Weights of a small transformer language model.
Size: 14 layers, width 256, 2 heads of 64 (1 for keys and values), MLP 704 SwiGLU, vocabulary 583, 9.41M parameters.
Architecture: RMSNorm before each block, no biases in attention or MLP, untied embeddings.
MLP neurons of a small language model. Each row is named by its layer, matrix (gate and up: input weights; down: output weights) and neuron, and shows model dimensions 64-127. Each number is 128 + 24 x the weight over its row's rms, rounded and kept within 0 to 255. A neuron's up and down rows have the sign that makes its largest values positive.
After each neuron's rows, "fires after" lists the tokens most often just before its 100 highest values on Wikipedia text that the model never trained on.

L10.gate387 [111 137 103 177 125 163 137 128 149 150 104 126 142 135  87 136 116 115 105  95 152 143 124 144 148 111 100 157 101 127 109 144 127 153 180 127 143 136 163 139 143 110 112 123 115 136 106 100 138 180 132 184 151 107 130 205 152 118 132 108 137 134 135 110]
L10.up387 [ 79 112 119 108 115 126 121 109 157 134 126 117  68 131 147 112 130 156 116 161 114 123 130 172 123 141 183  92 147 116 123 104 152  75 109  98 135 144 118 159 137 124 152 120 152 138 149 145 134 115 135 124 112 114 102 104 103 133 162  49 174 130 157 148]
L10.down387 [140 129 126 133 120 123 125  99 139 148 110 130 121 152  87 123 117 134 128 123 126 145 139 116 199 114 133 158 147 175  93 124  54 117 148 143 149 133 167 135 155 165 149  76 107 135 124 142 143 106 163 106  54 150  70 131 136  92 118 129 128 127 157 123]
fires after: " to", "an", "ld", "ust", " not", " m"

L6.gate450 [144 115 125 164 129 142 174 128 128  95 112 127 143 145 137 164  92 143 122 106 140 121 153 173 123 117 119 164 114 146 121 154  84 162 116 116 134  67 125 116 112 124 131 128 127 115 132 111 139 152 122 168 168  84 158 151 128 128 126 163 148 128 116 127]
L6.up450 [134 166 113 131 154 120 153 131 117 106  88 110 150 125 124 132  83  97  76 111 108 102 135 100 129 115 123 133 145 141  94 100  89 145 119 170 133 122 127  86 135 146 137 153  95 107 115 152  90 151 103 124 119 118 119 107 102 123 121 165 138 104  94 122]
L6.down450 [141 129 129 132 141 175 112 170 161 147 105 133 152 149 126 142 117 114 156 102 139 113 130 115 102 119 140  99 154 124 151 123 128  90 134 136 107 162 135  70 139 197 180 117 125 116 122  97 183 112 135 150 145 125 131 148 142 122 143 128 113 166 166 170]
fires after: "B", "C", "A", "S", "T", "L"

L7.gate115 [127 141 158 123 136  94 161 158 160  97 138 136 178 135 162 123 125 129 121  83 155 125 154 117 119 139 138 116  77 175 113 138 101 149 125 152 135 154 119 111 158 132 152 161 146  35 152  99 108 149 107 141  95 129 113 114 133 161 169 145 117 111 128  85]
L7.up115 [102 164 163 113 109  80 133 138 150  88 130 114 106 150 150 109 171 125 110 142 120 158 135 110  87 134 102 105  66 154 116 101  90 131 110 158 175 147  95 137 119 120 108 137 130  93  95  86 113 156 144 102 100 152 129 134 164 140 148 134 118 152 149  95]
L7.down115 [115 145 133  72 148 169 153 132 120 110 137 163 126 130 160 155 112 112 144  72  93 123 134 156  97  99 173 145 124 150 140 108 165 144 123 164 134 138 158 120 175 120 100 115 170 141 175 136 133  99 153 114 113 108 152  97 161 144 119 137 135 113 104 131]
fires after: " G", " g", "G", "et", " h"

L2.gate41 [ 79 155 132 158 130 155 111 142 172 107 134 160 143 115 114 147 129 134 148 133 146 133 147 167 142 131 158 142 103 136 149 164 126  90 121 144 143 141 107 159 167 146 146 161 159 152 166  85 121 139  87 139 160 137 112 124 119 145 116 115 135 124 124 159]
L2.up41 [120 150 102 120 127 143 119 160 147  96 146  96 146 122 153 130 132 141 146 146 150 154 140 127 105 120 147 141 118  48 127 174  81 132 116 145 126  97 132 131 147 122 115 119 159 140 150 108 112 136 118 152 142 133 142 127 118 134 119 136  96  94 111 137]
L2.down41 [127 121 119 144 118  53 139 139 110 142 100 114 128 102 135 108 143  84  83 123 107 146 116 124 102 123  82 137 134  98 130 103 144 171  74 114 129 112 178 107  82 131 119 116 110 149  69 131 107 137 129 138 119  85 127 120 128 119 123 124 132  95 108 120]
fires after: "r", " Un", "im", " th", "ed"

L4.gate164 [ 91 128  76 134 126 130 123 141 160 156 165  97  96 118 127 140 181  66 124  98 133 139 120 119 103 127  99  88  95 121 118 141 104 130 145 129 162 125 146 142  85 155 111 148 130 106 123 117 139 104 125 143 153 135 147 140 134 134 140 173 148  88 109 115]
L4.up164 [100 124 114 141 110 118 142  97  89 133 183 131  56 150 108 131  51 136 131 142 112 121 136 130 174 101 151 122 145 133 121 170 141 122 137 113 193 155  50  99 175 135 129 159 115  98 110 151  88 125 149 129 103 122 128 137 146 137 140  92 119 108 148 134]
L4.down164 [130 105 121 157 124  86 123  75 164 161 159 116 106 139 105 142 142 128 147 115 155 132  99  76  97  99 124 130 131 162 122 158 112  92 113 122 126 119 117  62 156 113 108 105 148 138  89 112 120 116 141 124 139 129 102 126 165 109 116 136 140 123 186 114]
fires after: " ", " e", "{", ")", "}"

L8.gate350 [132 135 140 157 125 117 166 137 108 132  78 115 149 115 143 138  71 178 118 152 150 115 128 158  72 104 126 134 105 153 132 136 132 140 139 120 166  83 104  96 144 136 139 104 132 120 141  94 124 155 123 142 163  81 153 129 107 115 126 132 129 133 145 133]
L8.up350 [109 158 146 103 148 123 102 135 145 129  87 105 139 106 148 103 112 157  95 167 134 114 115 117  99 142 149  95 143 140 160  93 150 120 132 188 138  90  92 117 115 109 127 134 120 164 137 140 143 111 161 100 121 137 131 102  93  98 143  71 126 121 141 148]
L8.down350 [117 119 163 154 147 144  98 100 136 127 155 124 112 184 130 120 180  89 127 123  67 146 112 114 139 115 154 114 129 153 170  92 135 123 149 168 118 129 135 160 144  93 208 124 134 146 113 142 111  65 154  94 119 116 108 122 105 136 152 129 138 132 157 134]
fires after: "t", "end", " St", " to", "ust", " at"

L7.gate434 [153 144 130 172 135 118 151 112 139 113 147 129 142 119 135 144 100 135  83  99 152 106 160 122  77 119 106 144 135 152 146 124  81 160 145  81  99 134 120 116  88 148 148 103 106 138 145 143 115 170 121 143 145 140 116 119 119  89 166 156 105 173 125 108]
L7.up434 [101 156 114 137 118 114 131 153 149 133 131 131 128 182  70 147 128 114 106  99  98 100 117 141  89 100 122 124  93 122 121 179 132 126 104 123 143  95 114 136 129 135 131 133  72 165 101  92 147 158 137 122 108 162  62 126 168  98 176 145 104 120 100 101]
L7.down434 [146 137 119 171 146  91 125 194 141 140  89 140 162 125 141 124 101 112  98 123 118 108 137 190 140 143 131 141 153 136 133 117 112 127 122 128 165 136 108 169 152 104  86 131 102  98 135 130 139 118 116 123 116 113 118 131 145  94 116 117 115 186 124 137]
fires after: " R", "us", "os", " D", " St", " d"

L10.gate262 [155 100 151 128 111 121  94 124 119  88 137 131 105  92  78 183 126 131 145 127 196 115 102 122 133 142 111 128 112 140 130 136  81 166 132 115 115 150 122 156 126 103 129 120 114 124 133 163 132 176 127 127 135 106 142 112 133 130 212 186 139 114 113 137]
L10.up262 [ 98 156 116  85 138 146 130 144 133 117 140 131  67 130  88 124 116 118 132 102 114 101 130 146  95 134 118  94 129 121 126  96 106 164 121 105 162  81 129 149  98 104 132 140 131 140 137 100  96 131 124 121  99 151 171 139 149 110 162 129 102 158 150 119]
L10.down262 [114  82 121 138  91 142 138 128  91 163 140 149 129 105 160  94  96 114  80 154 101 172 143 131 107 144 131 144 195 122 146 126 135 118 121 153 133 106 142 136 144  95  86 135 163 128 157 120 103 124 129  85 164 151 122 125 138 138 135 119 125  94 117 148]
fires after: "at", "s", "us", "os", " as", "on"

L6.gate366 [167 152 139 108 131 116 135 183 146  63 106 120 150 128 118 174 106 140 153  94 134  90 147 153 137 144 111 147 178 129 130  77 153 123 147 111 105 158 118 112 109 180 116 162 147 119 108 110 163 157 105 148 180 142 146 129 113 151 127 161 109 131 136 136]
L6.up366 [121 119 162  79 128 201  96 134 126 128 116 134 131 148 106 150 133 155 132 113 179 128  90 135 125 133 142 126 119 130 147 178  99 133 153 122 132  85  98 127 104 135 117  89 122 127 115 105 138 150 148 134 141 165 107 122 134 134 133 131 114 144 168 139]
L6.down366 [120 133 182  83 122 107 148 118 143 133 175 134 117 102 116  81 145 113 143 135 128  95 110 118 161 122 135 139 102 142 145 112 152 138 140  97 158  86 105 151 100  93  52 101  82 124 145 126  87 135 152 129 135 101  79 106 179 111  99 119  83 124 101 115]
fires after: " w", "t", "c", "s", "it", "ion"

L7.gate621 [165 152 152 165  65 117 175 125 122 110 117 106 152 125 147 143 157 144 145  94 108  65 116 153 103 153  80 142 103 145  97 121 138 138 152 125 132  73 150 112 125 164 133 108 116 161 132 107 154 157 113 175 155 147 144 126  92  86 166 123 191 132 123 127]
L7.up621 [149 157 154 151 148 165 153 111 152 149 139 152 143 128  91 138 132 123 127 136 152 126  97 171 141 136 121 114 124 121  66 115 148 163 147 112 150 134 125 147 143 125 139 114 190 126 133 116 103 142 122 166  97 114 104 167 123 101 141 153 152 158 125 107]
L7.down621 [148 121  96 139 126 126  82 175 119  97 136 136 143 168 174 142  86 173 172 125 178 192 145 131 142 186 159 121 132 123 124 107 137 100 126 132 169 123 125  94 131 103 117 141 169 145  89 128 120 128 105 110 130 125 109 104 127 131 133 103 138 130 137 121]
fires after: " D", " d", " P", " p", " in"

L8.gate146 [139 119 187 125 121 125 163 107 135  71 114 145 155  75 103 131 145 120 129  79 124 120 115 123 113 123 160 119  95 182 158  95  89 119 132 141 142 123 153 134 158 141 102 107 103 176 137 119 110 164 114 140 109 109 107 138 114 115 133 155 150 128  99 132]
L8.up146 [139 155 145 144 188 118 156 121 163  90 107 112 174 125 133 120  86  93  93 111 100 112 137 128 118 148 161  94 126 117 176 114 104 137 113 127 147 139 153 140  86 108 132 117 139 149 133 120  92 152  97 100  89 163 130 143 156 146 156 136 142 184 133 142]
L8.down146 [145 149  99 146 131  99 165 171  96  95 119 182 149 120 167 136 134 123 144 115 143 156 117 119  61 122 123 118 121 176 159 133 155 153 115 166 132 174 120 176 156  93 147 140 144 169 153 107 152 127 128  67 113 129 179 124 138 125 137 130  96 133 138 120]
fires after: "c", " g", " R", "os", " G"

L7.gate340 [133 126 130 146 121  99 157 101 114 107 161 105 160 126 153 146  94 119 110  99 143 117 135 133  93 142 140 184 140 137  69 128 190 149 210 138 135 117 164 114 125 125 141 138 121 177 164 109 152 153 154 154 154 117 130 107 102 130 119 179 165  90  69 127]
L7.up340 [142 163 111 102 150 151 173 126 163 161 145 113 145 122 123 124 143 143 158 128 108 101 123 185 129 172 163 130 129  99 112 111 127 153 115 177 156 122 116 147 146 152 103 156 131 146 131 143 127 140  81 122 143 165 122 132 191 151 144 106 109 156 151 142]
L7.down340 [142  97  60  82 134 166 132 137 144 147 109 162 118 104 156 134 105 127  80 132 123 182 150 129 133 159  84 108 140 121 120  84 139 159 101 149 103 128 110 163 176 125 151 131 165  62 115 137 147 117 109 149 121 155 136 132 143 123 106 136 140 177 160 145]
fires after: " 1", " d", " 2", " p"

L6.gate50 [136 139 148 180 146 144 139 118 142 100 125 104 158 121 128 132  99 163  69 106 151 166 136 132 109  99 113 158 118 155 117 134  85 151  92 122 144  83 105 134  93 111 120  98 127 131 106 116 140 152 130 124 127 148  99 138  84 144 129 160 176 134 109 111]
L6.up50 [142 159 182 183 148 107 150 138 136 109 157 115 163 118 123 143 120 152 103  43 134 126 139 135 104 118 134 132 127 154 105 140 115 159 117 150 164 113 143 156 121 141 116 125 117 117 132 110 136 142 119 126 155 126  92 103 135 129 129 159 171 122 150 160]
L6.down50 [117 132 155 133 108 143 135  97 106 109 122 140 170 129 108 125 124 146 156 142 103 112 126 123 116 130 114 132 164 132 139 133 122 146 128 145 133  99 135 121  79 160 137  90 137 144  93 114 126 132 128 135 100 141 158 134 144 127 133 148 130  82 150 142]
fires after: "A", "C", "R", "E", " S", "K"

L8.gate415 [170 105 121 177 112 150 164 118  68 100 123 112 130 131 101 163 105 115 108 127 126 108 111 117 134 117 115 141 142 131 113 146 126 122 148  69 141 161  87 149 138 115 121 157 146 147 107 146 107 135 100 134  90 152 129 132 143 186 136  90 117 139 131 109]
L8.up415 [116 130  97 140 172 164 106 142  98 109 152 112 140 153 134 110 126 126 137 169 139 101 105  88 118 117 153 124 190 167 139 127 131  80 110 115  83 134 125 135 167 121 131 154 126 148 133 141 130 109 117  73 131 170 141 111 161 120  96  95  78 159 120  84]
L8.down415 [116 135 110 139 166 123  98 131 124  98 144 138 179 154 118 108  58  98 132 161 129 117 135 129 119 102 133 123 151 149 114 101 156  93  78 115 126 133 122  94  94 110 100 118 162 142 142 154 117  85 146 110 129 111 151 135 168 116  97 145 104 152 190 150]
fires after: "u", "ang", "ar", "l", "k", "a"

L6.gate202 [132 139 142 148 120 121 170 101 137  95 119 119 136 114 119 121 125 101  91  88 136 116 147 152 106 107  99 157 134 157 114  96  90 178 140 141 130 140 112 124 111 112 112 135 127 113 115 150  80 139 122 140 146  96 140 125 106 118 126 149 133  75 108 105]
L6.up202 [121 126 126 134 142 161 143 116 156 113  96 130  94 110 116 139 118 107  96  87 150 117 168 150 162 118 127 171 148 147  82  76 106 189 121 150 121 120 123 127 116 119 137 154 155 111 134 134  87 143 120 126 117 115 143 145  93 156 122 144 140 100 138 144]
L6.down202 [129  77 148 145 126 136 127 113 128 118 124 162 128 121 126 117 124 133 148 137 123 158 131  80 143 127 109 123 153 146 158 163 120 107  78  93 107 113 153 158 142 142 110  62 150 121 148 113 160 142 126 119 165 130 164 147 130 161 131 114 137 148 180 137]
fires after: "A", "T", "C", "N", "G", "E"

L6.gate13 [169 109 211 134 125 141 105 178 140 133 155 105 130 139 129 165  87 130 150 116 130 138 100 105 125 130 119 125 156 130 135 134 118 145 140  94 102 158 160 149 134 122 128 104 127 132 111 110 125 150 127 131 155  95 129  98 117 135 133 108 136 189 125 104]
L6.up13 [129 102  99 123 110 115  90 170  96 110 130 106 103 154 108 139 103  97 135 145 133 142 136 107 115 165 115 103 122 151 142 162 127 155 123  92 136 121 129 144 120 116 144 106 144 100 158 127 138 124 109 132 150 143 143  74 113 150 149 132  99 194 126 115]
L6.down13 [125 115 115 157 115  96 120 132 140  67 139 115 159 125  98 141 141 127 142  95 147 137 109 126 132 127 103 156 121 179 170 141 140 152 118  98 142  85 109 136 123  83 123 123  81  78 149 111 130 151 137 130 162 111 108 139 105 118  95 140 123 133 121 110]
fires after: "s", "ens", "p", "k", "z", "t"

L10.gate310 [121 135 133 118 123  95 117 110 160  98 143 143 128 111  89 119 129 102 142 100 152 106 149 148 111 105 117 178  77 129 131 120 159 135 128 125 137 153 100 135 130 130 115 111 138 162 152 140 151 159 123 192 124  91 149 116 160 102 142 187  96  90 114 133]
L10.up310 [160 121 133  86 135 146 107  84 142 104 149 127 107 104  61  96 179 131 110 136 126 129 169 112 101 145 160 174 135  93 112 114 127 104 134 132 132 125 122 121 121 178 118 141 125 115 105 162  95 148 103 146 188 163 126 122 128  99 180 144 124  91 161 152]
L10.down310 [120  62 113 125 125 178 163 137 163 152  98 148  73 137 136  92 163 153  91 161 138 119 148 115 144 101 177 111 139 123 157 129 110 104 132 124 155 123 110 108 114 117 139 166 140 117 129  97 172 141 144 146  91 100 132 145 140 131 106 113 166 178 134 127]
fires after: " d", " p", " ", " ar", "s"

L7.gate411 [132 130 147 137 136 171 132 136 125 102 129 153 126  99 121 132 116 164 118  80 125 135 130 171 115 126 132 136 120 130 116 120 173 152 164  84 129 114 121  84 156 152 112 123 101 109 136 160  98 137  87 160 143 119  97 198 149 111 119 175 114  87 107 129]
L7.up411 [125 115 116 129 129 116 157 142 154 120 159 110 152 138 101 114  71 108 134 141 137 131  93 133  94 153 112 131  91  80  98 128 145 110 115  83 152 111 151 111 139 130 131 141 173  85 116 127 124 103 105 153 158 123 145 121 113 122 123 174  97 111 132 104]
L7.down411 [130 125  74 124 134 109 129 165 167 127 146 135  64 142 122 120 157 168 164 101 137 159 109 146 108 118 121 128 161  97 116 159  88 151 153 142 185 111 114 136 144 104  97 118 153 133 119 124 133  96 153  92 141 127 152 156 180 135 132 137 162 155 151 123]
fires after: " as", " a", " A", "s", " d"

L7.gate543 [131 108 112 134 133 155 148 122 136  79 134 105 149 134  84 133 111 114 149 120 121 114 139 126 119 127 132 131 124 139 115 154 199 153 127 121 116 127 115 120 118 118 118 114 123  90 132 115 136 181  68 116 111 125 126 115 139 160 146 190 174 111 124 115]
L7.up543 [ 88 156 117 136 126 157 139 122 108 138  96 155 159 162 158 122 134 107 152 142 128 138 140 115 138 120  95 104  80 129 151 147 118 112 111 145 101 103 143 154 157 149 134 101 150 121 129 141 135 126 131 111 136 101 124 128 152 150 144 149 161 161 157  82]
L7.down543 [ 95 135  76 102 127 104 124 111 125 120  65 154 112 120 133 110 130 101 160 125 107 153 138 101 128 133 100 122  76 162 131 154 128 137 109 139  94 170 118 124 150 110 108 126 133  90 134 127  86 143 104 139 110 157  92 129 145 128 117 151 115 149 166  91]
fires after: " S", " s", " st", " St", "S"

L10.gate376 [148 112 124 169 113 124 148 140 141  99 105 116 109 118 133 128  69 114 163 118  82 142 110 134  89 124 137 108 109 157 157 115 117 141 161  82 149 140 138 157 146 116  99 118  88 128 125 130  97 127 109 153 125 117 108 121  93 112 107 157 141 102 125 107]
L10.up376 [161 145  96 153  90 103 121 139 147 146 124 103 138 122 175 179  85 139 108 136 140 129 140  53 139 124 134 113 100 129 135 160 117 147 147 147 103 120 120 157 141 148 132 107 140 111 157 137 105 152  72  38 122 146 144  89 102 116  96 126 107 158  96 144]
L10.down376 [123 110 120 105 146 101 110 148 135 114 131 138 109 152 132 160 169 127 135 143 155  99  96  95 138 151 114 109 110 127 123 109 140 129 102 178 112 118 135 147 110  76 145 132 124 119 141 139 101 158 180  89 161 161 131 153 131  86 141  84 161 129 155 109]
fires after: "r", " G", " g", " th", "h", "g"

L2.gate99 [144 149 108 155 136  86 164 105 121 135 120 136 134  84  88 122 148 121 135 115 148 141 133 112  44 129 165 132 109  72 102 128  95 138 137 141 140 102 141 119  84 133 120 100 143  85 131 127 116 133 118 124 152 148 122 118 121 135 122 123 143 179 134  83]
L2.up99 [127 104 161 106 133 151 171 102 160 155 168 150  70  86 135 123 127 138 120 145 173 151 132 129 215 133 156 130 156 112  75 172 179 124 115 122 152 103 152 130 125 151 128 145 130  90 129 188  83 103 142 128 139 114 125  51 176 130 105 124 114 153 134 126]
L2.down99 [112 115 154 141 127 151 180 197 142 121 124 139 120 113 124 123 114 117 167 133 104 122 121 156 157 130  80 124 137 134  93  99 111 103 111 119 180 179 160 102 126 149 139 110 133 148 132 151 134 110 114 134 115 152 155 134 104 115 150 144  73 115 145 106]
fires after: " ", "b", " w", "i", " e"

L6.gate104 [140 159 131 174 119 105 181 105  79 134 112 101 142 158 146 114 103 141  86 107 149 144 157 153 131 114 132 150 113 168  83 122  82 169 118 156 138 123 125  93 111 120 139 167 121 131 118 126 125 123 111 136 157 107 122 124 128 105  83 129 132 103 109 117]
L6.up104 [130 150  81 109 150 149 129 131 129 122 116 171 130 132 121 125 106 103 147 140 121 110 145 140 113 153 135 134 119 140  88 115  98  86 138 155 128 136 127 143 170 151 117 183 110  88 138  93 118 130 112 150 170 115 128 159 119 137 129 139 109 103 145 160]
L6.down104 [114 106  92 123 131 133 103 186 130 139 113 132 107 166 132 128 103 100 162 148 123 126 135 140  81 118  96 127 155 119 154 126 126 109 173  93 118 138 150 104 130 147 167 115 121  59 147 125 174 119 145 154 142 154 146 128 128 126 121 135  96 191 141 144]
fires after: "B", "S", "I", "A", "L", "E"

L8.gate88 [123 125 136 133 119 139 189 125 125  98 131 148 122  98 108 128 154 133  97 117 105 124  92 146 131 116 133 133  80 126  86  97 142 142 126 146 159 120 145 111 140  94 114 131  51 124 109 132 112 138 126 153 128 107 114 191 129 129 153 143 134  94 123 139]
L8.up88 [172 115 124 110 145 143 123 118 116  97 133 155 135  92 162 146 126 131 119 125 133 103 184  55 128 108 108 158 148 148 112 111 136  94 153 124 115 148 194 145 141 164 137 166 164  79 141 125 143 133  89 132 114  93 130 118  91 161 130 145  91  79 153 136]
L8.down88 [145  94 150 139 142 130 147 122  96 101 143 133  80 127 155 142 165 119 130 134  92 168 140 157 151 129 122  87 135 126 112 156 123 128 163 119 125  90 122 112 135 126 100  64 193 171 131 122 125 162 123 153 151 114 124 113 142 143 134 124  98 139 112 120]
fires after: " a", " A", "U", " C", "I"

L8.gate476 [147 114 162 103  99 118 105 104 107 115 116 107 149 109 165 125 126 144 124 142 109  95 125 121 105 117 157 140  84 133  95 125 145 152 158 129 129 124  66 109 118 131 123 167  68 132  63 101  82 159 144 111  97 140 155 131 130 140  88 101 124 135  40 144]
L8.up476 [ 87 162 135 133  78  85 109  93  98  98  91 119 142 137 124  90  96  86 134 156 121 119 156 123 125 190 135 124  77 163 111 128 117 159 105  96 128 113 131 106 112 113  97 158 101 116 123 121 126 125 128 119  89 150 133 129 116 107 139  94 140 134 113 139]
L8.down476 [120 120 136 139 154 109 125 149 100 148 148 157 132 133 111 199 152 113 131  79 151 144  86 117 145 112 114 126 158 152 164 122 123 119 145 118 136 117  93 145 127 126 154  90 141 132 140 137 127 115 104 160 166 125  99 138 169 147 113 163 133 134 141  81]
fires after: " T", " K", " F", " G", "\n"

L7.gate353 [152  91 108 129 139 107 112  99 111 129 118 120 117  79 126 133 150  85 155 133 149  91 103 135 124 129 105 169 139 136  98 110 134 197 155 123 136 139 110 117 116 109 125 130 121 124 136 147 136 145  90 153 138 115 162 134 155 128 119 147 131 162  94 119]
L7.up353 [120 108 143 178  93 108 150 139 122 128 102 131 123 147 137 117 149  71 135 108 133 103 156  97 111 152  81 161 110 167 109 124 124 177 105  96 129  61 127  91  80 133 122 135 117 130 106 126 139 113 106 166 135 122 143 134 149 138 106  92 155 144 101 105]
L7.down353 [133 106 114 158 125 138 171 120 151  88 178 120 119 142 165 125 120 133 142 138 140 142 136 126 107 140 118 137 129 132 115 153  80 143 110 101 151 141 134 132 124 110 106 120 147 120 152 116 165 142  83 139 105 134 115 143 126 148 140 160 150 117 148 126]
fires after: " T", " K", "{", "n", " M", " V"

L8.gate239 [106  95 121 103 106 115 175 109 125 136 123 121 132 109 109 133  95  95 104 153 137 108 133 134 101  99 121 124 123 120 149 156 192 175 110 111 115 111 117  97 142 151 126 113 140 152 159 170  88 155 123 160  65 142 154 128 120 158 136 132 120 179 124 100]
L8.up239 [113 125 123 172 111 152 136 128 144 132 152  88 168 119 125 115 121 125 123 117  80 139 110 116 125 138 134 121 193 110 149 134 119  94 111 175 113 153 126 158  94 136 123 138 108 171  94 120 162  98 165  94 162 126  85  55 115 149 122 128 137 143 142 104]
L8.down239 [ 90  98 114 124 128 150 121  84 121 102 119 121 116 133  74 108 129 103 138 132  93 126 133 135 110 127 101 122  97 114 150 110 157 142  94  97  98  83 112 134 105 108 125 129 105  83 122 125 165 110 106 104 160 143  92 139 115 139 101 169 113 135 164  88]
fires after: " St", " S", "u", "ov", "l"

L10.gate191 [114 100 122 124 112 176 128 137 133 117 122 106 136  92 150 148 119 167 132 152 114 105 148 123 127  96 166 144 138 166 100 123 110 173 152 113 184 151 168 155 101 125 132 125 123 114 121 109 157 147 156 164 123  90 142 154 115 136 118 118 104  81 153 103]
L10.up191 [ 97 139  53 161 108 138 113 103 110 188 120 103 132 145 130 105  95  90  73 125 122  84 162 118 101 125 147 117  98 127 103 168 146 145 144 133 167 118 135 148 115 121 124  90 172  74  90  98  88 113 119 128 120 115 150 106 150 183  78 105  85 151  97 161]
L10.down191 [ 47 126 110 129  96  69  83 123  76 150 155 106 108 101  98  82 157 138 101  93 154 125 129 106 161 122 151 135 146 144 129 141 133 117 102 126 112  90 140 172 113 162 162 140 105  85 134 122 129 140 122 155 105 152 124 125 100 176 128 192 146  93 138 142]
fires after: " d", "h", "en", "g", " J"

L6.gate183 [142 138  88 149 119 132 167  96 124 106 121 123 159 120 121 132  90 140 115 129 123 111 147 125  95 123 138 185 117 153  83 118  71 151 112 110 150 121 130 109 138 138 118 174 110 128 120 108 127 149 122 169 152  90 177 158 123 121 145 131 152  80 110 127]
L6.up183 [139 150  94 140 151 132 155 114 139  98 113 109 120 142 115 128  96 105 107 117 120 142 149 136 136 115 115 156 125 151  60  84  93 169  97 174 125 123 113  94 116 126 132 145  89  89 130 127  74 152 106 169 147  73 123 138 118 147 145 168 122  85 108 142]
L6.down183 [117 105 127 113 136 156 123 164 128 148 139 109 128 172 109 156 136 103 186 110 122 134 133 120  94 134 103 114 175 130 144 123 134  88 163 127 106 144 164 112 158 174 175 138 120  94 159 123 151 120 114 172 151 136 125 158 145 154 157 140  97 152 168 157]
fires after: "B", "A", "L", "C", "S", "E"

L7.gate312 [134 130 142 134 128  94 131 123 136  91  74 146 149 103 126 120 121 115 134  99 184 103 156 114 148 150 120 107  95 157 117 145 163 149 191 133 143 176 137 142 142 110 136 113 100 145 142 114 105 148  88 142 106 111 122 102 146 134 142 144 127 116  64 143]
L7.up312 [139 145 113 150  73 102 154 136 108  96  89  88 169 176 141 119 162 132 143 142 114  93  89 111 154 189 146 138 151 139 162 149 119 111 152 144 172 132  83 143 127 149 115 143 127 163 151  94 132 131 136 125 127 179 126 107 159 112 123  74 138 162 143 164]
L7.down312 [129 118 139 150 133 163  87 105 150 191 196 137 147 131 147 172 136 170 178  91  91 146 128 142 106 117 136 153 151 150 101 149 126 146 119 119 124 103 128 165 126 105 148 104 103  92 157 100 144  77 138 150 141 118 143 138 125 129  90 121 149 116 148  74]
fires after: " T", " t", " G", " g", "ist", "er"

L10.gate41 [119 135 100 106  99  92  94 111 119 118 143 129 111 113 135 110  80 109 143 125 146  89 148 136 123 111 133 166 145 121 127 121 130 138 137 116 109 131  97 143 135 120 114 147 148 151 150 114 100 152 109 128 113 126 147 170  84 115  96 105 139 149 128 137]
L10.up41 [121 133 107 136 112 101 129 116 127 185 131 168 134 126 115 136 117 115 133  91 102 161 124 150 129 101 148 151 117 106 118 106 130 132 126 134 107 150 142  79 129 134 108 143 162 148 133 116 146 139  99 132 113 136 132 166 101 121 103 182 154 165  97 161]
L10.down41 [146 138 122 126 140 140 156 159 141 154 138 102 128 114 145 179  64  96 149 145 116 120  89 150 148 122 136  72 128 156 144 139  92 129 139 152 157 155 109 116 152 190  58  64  92 157 171 136 125 122 103 168 132 108 124 125 112 109 178  94 115  76 131 134]
fires after: "a", "i", "at", "em", " m", "m"

L7.gate51 [147 163 120 150 149 142 154 144 209 110  92 108 152  67 136 136  97 116 104 140 110 118 141 132 130 120 138 171 166 126 151 102 140 122 128 141 147 101  98 135 134 126  94 132  72 120 114 171 107 162  92 138 115 136 121 198 126 115  79 157 135 130  95 120]
L7.up51 [134 129 137 131 160 136 126 114 117 171 110 145 141 137 178 119 138 121 148 111 117 133 108 154 173 127 114 144 172 167  89 120 138 101 123 179 136 160 187 150 101 142 123 142 121 108 143 118 149 107 139 136 150 121 114 114 125 131 104 132 137  75  99 161]
L7.down51 [106 135 117 165 115 132 128  88 147 127 160 131 101 125 106 115 177 128 161 110 102 165 144 142 152 131 163  93 158 143 174 141 117 138 111  97 132 108 138 142 125 141 116  70 163 152 126 104 120  64 119 138 138 113  94  86 107 139 128 126 118 114 117  95]
fires after: " a", " A", " U", "re"

L7.gate207 [118 161 137 143 130  79 143 134 108 104 107 127 163 142 131 128 144 131 117 137 171 140 163 127 122 135 140 137 114 159 136 153  94 182 150  53 168 126 139 114 123 160 160 115 114 159 123 139 129 142 116 145 123 102 129  88 124  60 135 144 167 112 143  89]
L7.up207 [ 93  96 118 131 129 115 123 101 182 122 158 119  95 117 118 127 143 108  95 117 155 110 140 171 114 127 152 122 123 127 118  82 122 156 127 139 112  72  95 148 128 120 149  98 142 191 142 117 123 151 123 118 105 137 162 150  95 130 110 158 142 138 150 113]
L7.down207 [147  96 131 109 141 146 102 139 142 118 134 116 119 131  97  93  98 105 110 106  90 119 156 176 121 145 146 115 113 146 149 132 116 104 124  73 103 165 120 159 167 168 135 131 158 150  95 110 148 149 114 129 105 127 116 108 103 122  96 154 163 103 124 134]
fires after: "em", "c", "p", "th", "ist"